MLP neurons of a small language model. Each row is named by its layer, matrix (gate and up: input weights) and neuron, and shows model dimensions 378-441. Each number is 128 + 24 x the weight over its row's rms, rounded and kept within 0 to 255. A neuron's up and down rows have the sign that makes its largest values positive.
A block is one neuron, or neurons of one layer that tend to fire together. Before each block is what it responds to, as a language model described it from the Wikipedia text at the highest values.

Responds to: Mid-word continuation pieces. Second subword pieces that continue a word begun by a short fragment, like enh-ance, h-arm-onic, inh-abit-ants, cons-um-ption, across mixed prose.
L5.gate603 [106 129 108 111 140 117 135 129 133 117 114 126 121 154 127 147 111 143 124 129 113 134 169 155 142  92 160 120  90 147  99 175 125 139 121 119 129 132 154 146 113 150 150 101 113 110 116  79 156  86  95 142 102 147 129  82 117 112 129  97 126 114 152 112]
L5.up603 [116 113 104 109  78 141 147 150  84 134  88 139 124 146 144 155  86 110  77 106 148  86  84 137  92  94 138  86 122 152  77 129 113 102  65 143 147 124 152 185 130 105 120 115 148 135 132 169 155 138 157 144 141 124 149 115 142 155 114 124 113 139  98 149]

Responds to: Unit conversions, name fragments. Opening parentheses after a measurement in infoboxes, such as 961 ft ( or 929/km² (, plus mid-word pieces of foreign names like Ibáñez, Car-ac-as, Nav-ar-ra.
L8.gate31 [147 167 103 128 122 121 125 103 114 114 144 135 125  93 142  95 138 172  79 107 113 148 142 112 136 152 160 132 111 134 108  67 103 140 115  91 121 123 118 126 148 127 117 106 148  95 155 121 121 119 184 134 183 129 187 151 109 119 121  93  92 132 147 107]
L8.up31 [122 118 125 116  95 150 111 124 132 153  91 145 157 108 143 141 108 162 127 149 123 139 113 114 152 163 100 143 143 115 113 155 119 102 132 108 105  88 108 144 140 115  91 140 115 137 131 169 114 157 143 137  91 119 114  82 194 171 109 107  70 121 144 183]
L8.gate80 [164 128 116 120 139 161 206 117 108 117 106 134 142 157 146 145 157 106 131 130 138 141 128 143 178 146 158 137 125 106 128 111 133 122 147 110 124  77 101 102 121 148 155  80 135 124 170 154 123 154 151 110 106 152 151 168 137 139 124 138  71 117 111 109]
L8.up80 [133 162 117 109 123 105 117 103  91 127 150 167 166 126 133  95 140 142  96 136 104 100 144 132 112 126 125 148 146 116 144 119 113 137 147 130 191 119 149 138 130  73 110  92 153 119 157 152 121  64  78 118  91 132 105 130 127 128 143  94  73 148 120 154]
L8.gate107 [168 124 141 139 122 108 124 135 121 145  94 148 144  96  76 131 133 105 113  94 126 107  78 107 141 157 144 113 143 128  94 127 127 154  94 112 124 146  94 139 138 154 157  78 154  89 119 146 134 160 167 154 137  99 159 124 133 127  76 139 134 158 139 105]
L8.up107 [135 174 129 129 127  95 125 106 104 144 147 137 179 128 156  84 126 148 118 106 146 102 120 135 145 117 116 146  75 146 137 125 173 141 130 140 108 162 121 131 149 130 163 140 133 110 142 108 130 127 190  84 154 107 138 108 158  97 138  93  96 115 140 136]
L8.gate293 [112 156 128 109 144 114 155 140  55 159 133 126 161  98 133 123 102 131  88 130 159 134 141  93 129 107 135 105 129  84 152 106 130  96 156 136  89 109 130 144 146 142 147 101 114 100 116 130 154 153 101 174 108 137 131 128 129 187 110  95 102 186 156 141]
L8.up293 [172 114 105 142  70 103 131 106 130 163  99  77 114 151 113 134  80  84 123 154 136 116 173  81  99  87 147 150 103 162 121 123 166 125 169  99 140 103 131 104 128 124 105 145 170 135 137 158 133 152 160 144 139 147 171 127 157 145 120  96 117 110 115 112]
L8.gate459 [116 138 153 130 138 173 160 131 117 146  87 137  83 152 112 162 129 163 136  85 152  97 157 142 136 100 133 114 121 116 162 153 155 115 151 139 146 120 160  58  76 160 108  97 159  77 130 119 158 151 166 145 138 127 149 172 135 122 158 141  90 135 117 149]
L8.up459 [133  97 142  93 103 105  98 128 192 138 118  92 129 139 130 109 133 139 136 136 136 109 138 113 160 164 166  84 103 141 137  87 123 152 167 110 138 101 125 155 143 158 156 106 157  81 127 150 126 154 133 135 135 123 143 133 119 130 134 122 134  84 161 128]
L8.gate460 [149 154 131 167 106 118 154 114  86 107 150 114 136 118 104 129 104  87  89 116 128 117 190 148 164 119 109 145 148  93 128 123 117  79 116 142 124 149 133 131 113  89 146  89  92 117 107 151 136 101 100 159 140  89 143 107 132 123 158 133 134  87 177  95]
L8.up460 [116 170 100 132 125 108 132 123 135  94 143 147 111 102 117  84 105 103 100 147 105 112 108 135 113 125 113 167 120 166 127 141 154 123 112 162 117 132 125 117 158  93 122 139  85  93 164 144 143  99 119 135 143 160 116 128 104 120 101 141 163  58 129 159]
L8.gate635 [112 156 107 123  98  83 125  94 133 138 144 135  85 110  99 104 151  87 175 145 160 142 131  95 182 171 116 128 154  97 103 138 102 153 147 118 129 106 119 129 120 117 109 150 130  74  88  83 124 113 146  98 165 107 124 137 184 144 149 151 120 130 187 137]
L8.up635 [ 96  94 112 145 104 130 154 105 168 124  99 156 141  93 159 113  59 135  68 149 140 145 138 125 165 128 117 165 149 120 162 126 141 144 134  91 149 135 124 133 108  64 131 114 112 107 154 144 131 162 102 107  94 144  83 150 118 142 110 157 116  88 153 127]
L8.gate1230 [151 107 167  96 118 141  74 169 134 104  92 185 107 135 154  75 141 135 134 140 110 110  98 127 117  98 143 111 107 113 123 131 160 162  94  83 109 112 159 127 152 143 184 144 143 137 116 143 135 125 131 141 104 108 111 121 134 151 191 147 122  99  92 128]
L8.up1230 [101 103 125 115  99  84 140 132 151 127 147  99 128 162 128 137 134 132 157 120 123 145 133 147 159 143 115  99  95  82  98 157 153 139 153  96 117 148 143 124 116 106 117 131 112 160 132 135 143 149 136 112 125 111 121 173 141  99 125  91 147 118 121 137]

Responds to: Standalone zero digits. The digit 0 standing alone in table cells, sports stats, scores and ISBNs (| 0 |, 0–2, 0.65%), plus some mid-word fragments like f-und-ed, T-ol-kien.
L2.gate42 [117 131 163 128 130 148 132 139 149 124 120  93 137 113 121 137 126 137 108 124 145 151 129  89 157  47 126 139 137 180 125 132 121 130 134  99 132 109 121  94  93 134  70 111 103  93  99 131 167 175 115 112 117 126 117 122 120 113 151 138  97 141  80 142]
L2.up42 [139 150 106 155 108 161 125 144 134 129  89 148 111 174 122 119 111 142 160 129 121 170 115 133 155 127 114 152 132 158 151 140 115 138 165 131 138 130 136 130 163 104 115 125 135  98 128 157 133 139 149  58  93 173 104 155 125 166  59 150  61 114 115 110]
L2.gate86 [ 91 171 113 111 128 153 182 120 102 115 119 139 109 107 123 128 154 118 135 116 132 108 111 130 147 141 155 118  92 131 123 164 166 141 126 131 154 154 129  83  84 167 126  94 164 161 104  94 126 136  91 115 126 135 113 130 111 109 129  95 132 125 150 132]
L2.up86 [107 154 155 154 117 132 122 152  81  68 128 174 142 165 125  95 156 127 124  84 142 138 108 143 118 122 121 124 105 114 131 125  88 133 105 151  92 144 139 134 103 132  76 172 120 117 138 106 126 145 165 137 146 162 153  96  98 121 102  99 106 111 129 147]
L2.gate529 [161 154 127 117 124 113 158 166 165 105 160 150 132 124  90 203 140 164 112 143 117 136 137 131  96 102 140 128 179  65 119 133 162 151 142  99 110 129 163 119  93 112 105 117 140 181 109 103 134 123  81 112 151 127 167 138 128 170  99  83 135 136 129 103]
L2.up529 [117 105 134 101 114 133 148 135 102 147 122 133 102 157 157 137 105 163 118 123  93 127 133 168 154  85 135  73 113 171 131 168 149 129 156  83 115 110 152 186 117 100 110  98  86 115 111 120 160 113 136 112 156 113 157 128 131 115 117 135 118 123 110 126]
L2.gate827 [130 110 116 107 104 173 118 121 190 136 130 121 161 153 139 137 146 109 159 133 149 122 112 150 165 118 163 147 134  91 111 178 112 104 146 106 112 161 112 129 145 156  96  85 158 101 135 123 132  81 124 104  81 112 117 121 148 170 139  69 109  88 156 104]
L2.up827 [115 128  96 100 113 136 154 115 133 121 175 102 131 152 125  97 123 155 149 135 165 131 140 138 140 127 137 122 164  93 132 182 139 121 153 138 119 108 154 129 109 166 113 100 173  81 123 124 140 113 106 116 127 113 146 138 139 135 173 106  98  96  95 122]
L2.gate871 [105 159 142  74 130 142 133 148 123 120 111 161 139 145 171 107  96 130 180 173 106 149 101 126 119 102 164 148 159 148 106 143 126 140 154 134 134 107 128 107 183 168 119 165  95 114 118 115 133  77 103 122 169 110 131 158 130 108 109 124 126 115 150 150]
L2.up871 [137 161 153 158 116 145 145 161  67 111  93 113 101 144 131 145 168 131 126 136 151 120 154 112 125 112 157 115 138 132 128 119 114  89 163 121 102 101 116 142 156 170 115 119 125 108 128 137 133 149 130 106 149 110  82 137 100 141 121 159 125 132 124 123]
L2.gate961 [121 133 123 128 137  97  95 136 114 102 149 114 143  99 120 176 119 111 108  96  78 151 124 113 162 114 141 106 122 126 167  98 125 125  96 116  86 126 140 143 108  96  89 106  93 126 122 119 110 135  95 123  98 103  81 135 174 135 143 182 124 121 116 139]
L2.up961 [109 149 117  98 148 107 140 128 129 132 112 106 126 121 114 133 138 134 112 180 140 161  88 134 111 146 134 113  93 120 140 170 107 142  97  97 109 122 126 160 105 114 136 176 177 130 136 170 141 112 118 173 138 101 111 144 132 121 105 114 125 134 126 127]
L2.gate1054 [110 175 174 117 148 129  99  83 129 132 122 128 159 130 127 142 131 148 143 107 122 155 130 152 104 111 126 115 100  72 125 157 142 113 109 170 112 156 168 165 147 130 106  87  95 117 120 151 140 111 124  97  91 142 114 122 118 121 132 118 115 105 103 151]
L2.up1054 [126 117 150 120 152 117 101  90 124 108 137 150 132 133 151 139 127 112 124 128 145 152 152 141 171 114 113 128 131 158 162 138 142 130 129 127  86 172 105 143 152  93 143 142 142 139 131 173 130  80 167 124 151 143 148 144 114 128  99 104 131 135 112 133]
L2.gate1419 [101 138  94 126 141 179  91 124 106 136 130 159  71 132 150 135 120  81 157 140 112 129 153 132 151 130 119 188 122 121 145 107 152 151  54 109 122 132 106 155 119 114 144 156  88 173 107 139 149  87 154 116 134 118 119 126 120 164 119 134 104  91 141 148]
L2.up1419 [107 171 137 123 141 166 117 128 150  98 135 149 103 170 164 120 108 109 152 114 130 123 132 117 121 172 127 154 133  90  94 114 136 136 141  78 136 128 123 111 152 148 114 149 105 128 154 131  83 176 156 155 113 139 123  91  98 131 129 112 145 117 106 108]

Responds to: Table digits and "ult". Two groups: digits, blanks and line breaks in pipe tables (score cells like 0–0, 6–8), and the word piece ult in faculty, adult, consultant.
L5.gate948 [149 145 123  96 118 111 119 142 125 140 156 159  94 108 133 132 126 137 106 144 118 161 171 154 134  79 136 106 164 141 115  92 116 124 138  92  94 144 124 121 132 158 103 135 116 151 148 120 125 152 139 109 123 153 145 145  99 136  98 139  74 110 118 143]
L5.up948 [130 136  94 152 117 159  87 107  99 126 119 130 145 138 114 193 133  82  92 152  80 126 161 112 137 110 100 135 143 154 136 112 119 159  92 151 139 129 178 118 138 125 106 169 157 132 126 116 147 116 125 168  83  95 126 173 152 174 138 166 129 110  92 112]

Responds to: Mid-word pieces, esp. autonomy. Inner word pieces of multi-token words, strongest on onom in autonomy/autonomous and econom in economist, also civil, educational, multicellular.
L2.gate142 [104 122 127 152 124 102 122 111 161  92 121  92 134 129 143 151 127 137 109 116 150 109 139 130  86  99  95 138 162 180 105 106  95 100 191 101 143 120 135 143 131  90 119 144 129 127  61 113 175  91 102 192 120 148 109 130 126 137 122 131  75 156 154 139]
L2.up142 [117  93 123 174 101  94 125 147 162 123 100 136 139 134 105  93 162 167 110 146 134 113 154 122 131  82 135 151 115 130 129 138 104 133 173 115 122 120 126 131 134  72 149 136 192 164 121 104 122  95 140 140 144 120 106 108 142 162 160 157 112 163 133 122]
L2.gate248 [120 132 173 112 117 133 154 158 176 130 106 139 162 140 127 131 139 120  76 133 176  90  95 149 115 103 120 159 138 120 133  93 124 140 156 110 142 106 150 162 135 156 129 149 156 133 137 164 162 142 128 165  92 150 161 111 171 167  93 120 155  89 162 123]
L2.up248 [ 88  88 202  81 129 123 157 146 101 102 113 178 146 127 130 137 141 129 108 131 143 124 124 135 118 100 115 164 136 138 146 161 129 132 142  81 145 144 148 131 144 125  98 137 102 151 138 111 161 113 125 134 102 186 102 126 137 123 141 120 131 119 141 154]
L2.gate328 [126 152 167 139 138 187 145 115 133 105 113  87 120  90 125  92 100 135 107 135 126  97 167 173 138 116 160 124 162 182 145 159 130 126 169  94 110 131 129 160 117 143 123 135 141 165 121 156 149 180 103 182 128 101 114 145 137  95 154 158 106 173 135 130]
L2.up328 [139  96 109 177 104 142 145 145 195 134 130 106 165 111 123 133 103 120 114  96 137 116 134 141 107 127 139 143 125 187 137 136 169 150 149  83 121 124 106 143 157 130 147 165 139 142 130 119 118 148 139 130 106 106 125 132 137 120 119 178  79 121 131 102]
L2.gate473 [153  88 132 126 145 147 133 148 133 116 124 189  97 103 138 119 127 116 117  85 105  83 123 156 107 135 129 171 102 110 127  83 127 143 194 132  85 118 107 134  96 115 100 131 134  76 154 144 140  79 144 117  96 159 119 106 169 142 115 125 129 170 113 128]
L2.up473 [107 132 128 129 131 162  89 133 132  56 105 185 100 136 153 134  86 153 130  97 119 110 165 121 129 181  99 147 117 144 134  73 147 146 139 122  78  68 160 158 128 155 122 154 138 106 137 152 138 123 113 124  69 144 117 153 126 134 126 157 132 156 125 131]
L2.gate603 [122 106 138 137 111 103 172 171 139 109  80 145  95  80 140 100 115 140 113  91  97 129 124 108 111 145 130 157 161 123 145 112 152 131 159 121 155 131 116 110 119 103 152 121 123 126 159 126 138 116 126 141  90 110 107 158 141 123 150 119 155 123 151 133]
L2.up603 [111 119 111 134 108 134 129 167 161 140 121 152 129  96 112  70 118 167  81 124 146  85 108 119  64  91 127 154 147 115 137  96 179 141 140 102 154 141  90 158  85 136 154 183  99 132 146 141 160 142 118 120  97 111 154 112 147 135 131 130 123 122 108 149]
L2.gate700 [105 135 126 148 132  99 123 162  77  93 142 141  84 157 131  84 162 128 105 110 124 159 128  90  84 151 164 141  81 144  90 140 125 120 172 108 131 108 154 145 111 141 153 130 145 132 114 158 113 148 166 130 132 167 130 137 146 115 111 141 124 123  92 150]
L2.up700 [110 134 108 150 129 127 123 150 164 137 150  92 155 139 120  56 168 143 108 130 150 142 134 154  86 132 124 130 103 137  79 126 154 105 115  95 186 137 129 144 121 118 146 174 166 145 171 139  96 179 169 103 151 162 129 171 131 109 139 128 118 124 134 110]
L2.gate1071 [135 150 134 110 139 151 121 102 123 119 169 139 143 120  93 128 126 136 123 137 137 158 116  96 123 107 113 128 153 107 109 108 116 123 140 114 155 140 138 146 136 184  66 125 132  95 137 154 167 157 175 137 119 128 155 130 131 166 167 154 117 136 106  98]
L2.up1071 [ 95 120  85 104 112 161 154 112 137 100 131 129 127 160 156 110 126 177 105 156 115 174  87 133 138 154 148 111 144 109 140 160  73 144 148 123 129 179  88 143 132 157  92 120 115 118 104 144 139 137 110 133 143 147 129 148 117 157 121 129 141 142 146 159]
L2.gate1118 [101  99  68 165 112 136 110 151 137  81 128 167 106  94 134 130 136 123  80 143 146 120 118 146 114 127  80 169 136 115 172  99  73 112 118 106 118 157  87 137  99 156 120 145  81 172 181 130 153 130  96 151 146 132 112 102 105 111 137 115 141  87 163 108]
L2.up1118 [143  87 139 164 145 169 157 150 110 169  88 128 147 124 152 124 164 135  46 112 152 135 102 174 118 123 127 142 153  93 176 132  89 125 126  96 142 104 126 125 137 152 162 153 126 159 147 128 112  96  96 120 124 118 125 153  86 141 169 133 137 155 118 135]

Responds to: Mid-word subword fragments. Second or middle word pieces inside split words, often names and places, e.g. "en" in Buenos and venues, "ected" in erected, "ig" in Tigers.
L2.gate111 [ 91 159 129 118 110 124 145  61 111 135 122  99 115 119 162 141 103 145 125 126 132 117 141 134 136 123  79 151  99 142 120 159 147 186 149 136 128 144  99 131 179 105 106  96 106 110 138 181 127 122 136 112 146 141 109  80 123 126 164 105 145 137  99 167]
L2.up111 [107 133 112 138 101 119 172  97 108 164 124  67 157 120 153 117 125 118 105 113 132 102 118 154 123  75 167 107 138  91 149 112 109 150 136 137 116 100 130 117 151 120 163 111 115 110 105 150 130 113 120 118 142 145  84 151 145 174 151 127 128 129 145 130]
L2.gate131 [150 101 122 100 124 109 129 122 130 109  98 141 153 130 124 112 122 150 129 132 105 129 121 161  98 147  99 144 121 141  60  92 121 146 161 139 140 131 153  89 100 102 121 101 143 117 111 102 148 124  88 153 134 127 131 169 102 147 169 113 121 159 104 140]
L2.up131 [117 101 166 117  99 130  78 127 150 152 110 104 123  81 121 143 107 147 139 158 112 147  63 101 127 153 145 146 135  97 141 118 114 185  80 117 144  97  83 137 113  72 125 132 147 100 145 169 120 156 143 151 122 141 100 129 140 105 154 141 167 156 127 111]
L2.gate144 [158 157 124 139 118 153  98  79  97  74 110 138 106 133 126 168 166 115 113 117 126 119 141 131 176 131 143 147 111 155 136 140  84 125 118 119 127 150 126 106 140 144 128 141  88 181  92  96 142 137 138 109 134 129 114 142 141 168  97 151 157 129 154 136]
L2.up144 [ 99 148 106 130 118 106 133 113 161 113 113 116 107 116 121  85 133 107 115 136 159 131 146 117 149 156 153 148 149 108 111 133 155 143 160 101 121 145 105 121 122 160 128 144 109 141 178 117 115 195 134 116 118 124 151 140  91 111 116 145  92 148 126 108]
L2.gate300 [163  99 132 112 129 132 179 147 121 118 102 133 157 123 119 112 117 118 147 105  62 121 147 155 150 132 133 139  86 124 103 126 126  55  93 136 159 170  92 131 139 108 131  98 156  98 141 137 124 142 140 115 131 119 131  89 102 145 113  74 131 163 132 100]
L2.up300 [ 98 115 152 118 119 116 148 127  88 153 129 157 191 115 114 172 155 126 126 142 138 115 173 155  97 144 141 101 153 163 139 108 119 114 114 112 166 143 151 111 111 130 157 104 137 136  85 171 107 128 123 138  88 150 100 129 137 133 158 156 151  73 181 133]
L2.gate470 [111  97 154 141 142 118 138 109 184  93  89 143 125 183 139 162 141 103 125 112 114 121  96 136 145 130 140 180  96 104 130 119 112 121 126 154 108 114  95 127 165 166 126 114 168 135 142 110 134 113 125 118 153 118 119 158 102 130 122 154  81 113  85 122]
L2.up470 [ 82 123 168 119 124 128 107 142 175 123 124 129 131 131 136 125 107 144 124 104 101 131 115 160 121 132 115 137  74 118  99  87  81 114 144 134 160 140  75 158 157 115 149 121 136 126 153  92 151 146 117 117 128 165 150 143 100 144  96 131  60 133 138 154]
L2.gate866 [170 126 123 151  80 151 148 143 111 117 131  99 151 148 142 107 154 132 127 112 117 156 121 132 154 134 146  90 129 171 123 142 118 164 142 131 131 145  88 171 115 130 166 161 126 145 125 118  81 123 121 100 126 122  96  93 181 133 130 159 111 164 153  94]
L2.up866 [150 109 129 149 137 115 126 125 118  90 113  90 102  89 116 152  95 144 144 159 103 130 103 137 165 131 148 117 144 139 101 128 163 155 110 172 123 101 144 125 115 145 135 138 156 128 118 139 129 151 144 105 144 141 110  91 197 118 115 146 138 181  99  89]
L2.gate909 [126 150 112 128 161 123 153  64 140 117 140 144 128 148 133 134 119 182 133 120 142 143  65 141 132 147 109 129  77 125 107 116  55 118 115 107 135 165 178 145  92 153 122  89 107 129 125 111 112 149 127 101 135 145 173  94 126 120 117 141 118 100 160 113]
L2.up909 [110 144 121 100 174 154 152 117 183  96 169 134 123 132 135 135 102 162 149 153 146 192 140 103 122 148 109 113 160  98 114 116  97 163 114 102  92 115 127 121 118 147 179 101 147 108 135 121  94 130 103  93 152 121 152 125 151 101 153  85 151 116 106 139]
L2.gate1123 [142 158 145 114 143 118 136  87 162 101 113 119 113 151 157  99 141 129 112 105 132 136 125 146 130 150 122  93 125 139 191 111 153 131 144 191 143 157 134 116  97 156 185  96 153 145 124 109 144 159  99 115 143 130 124 129  83 112 142 118 182 118 168 132]
L2.up1123 [104 117 134 114 157 130 107  76 114 104 129  97 112 161 139 101 114  90 137 126 149 108 139 121  75 124 106 100 162 135 138 147 120  93 140 170 111 178  97 150 133 121 138 152 148  96 105 136 111 142 144  92 145 130  85 152  98 126 115 123 169  87 154 138]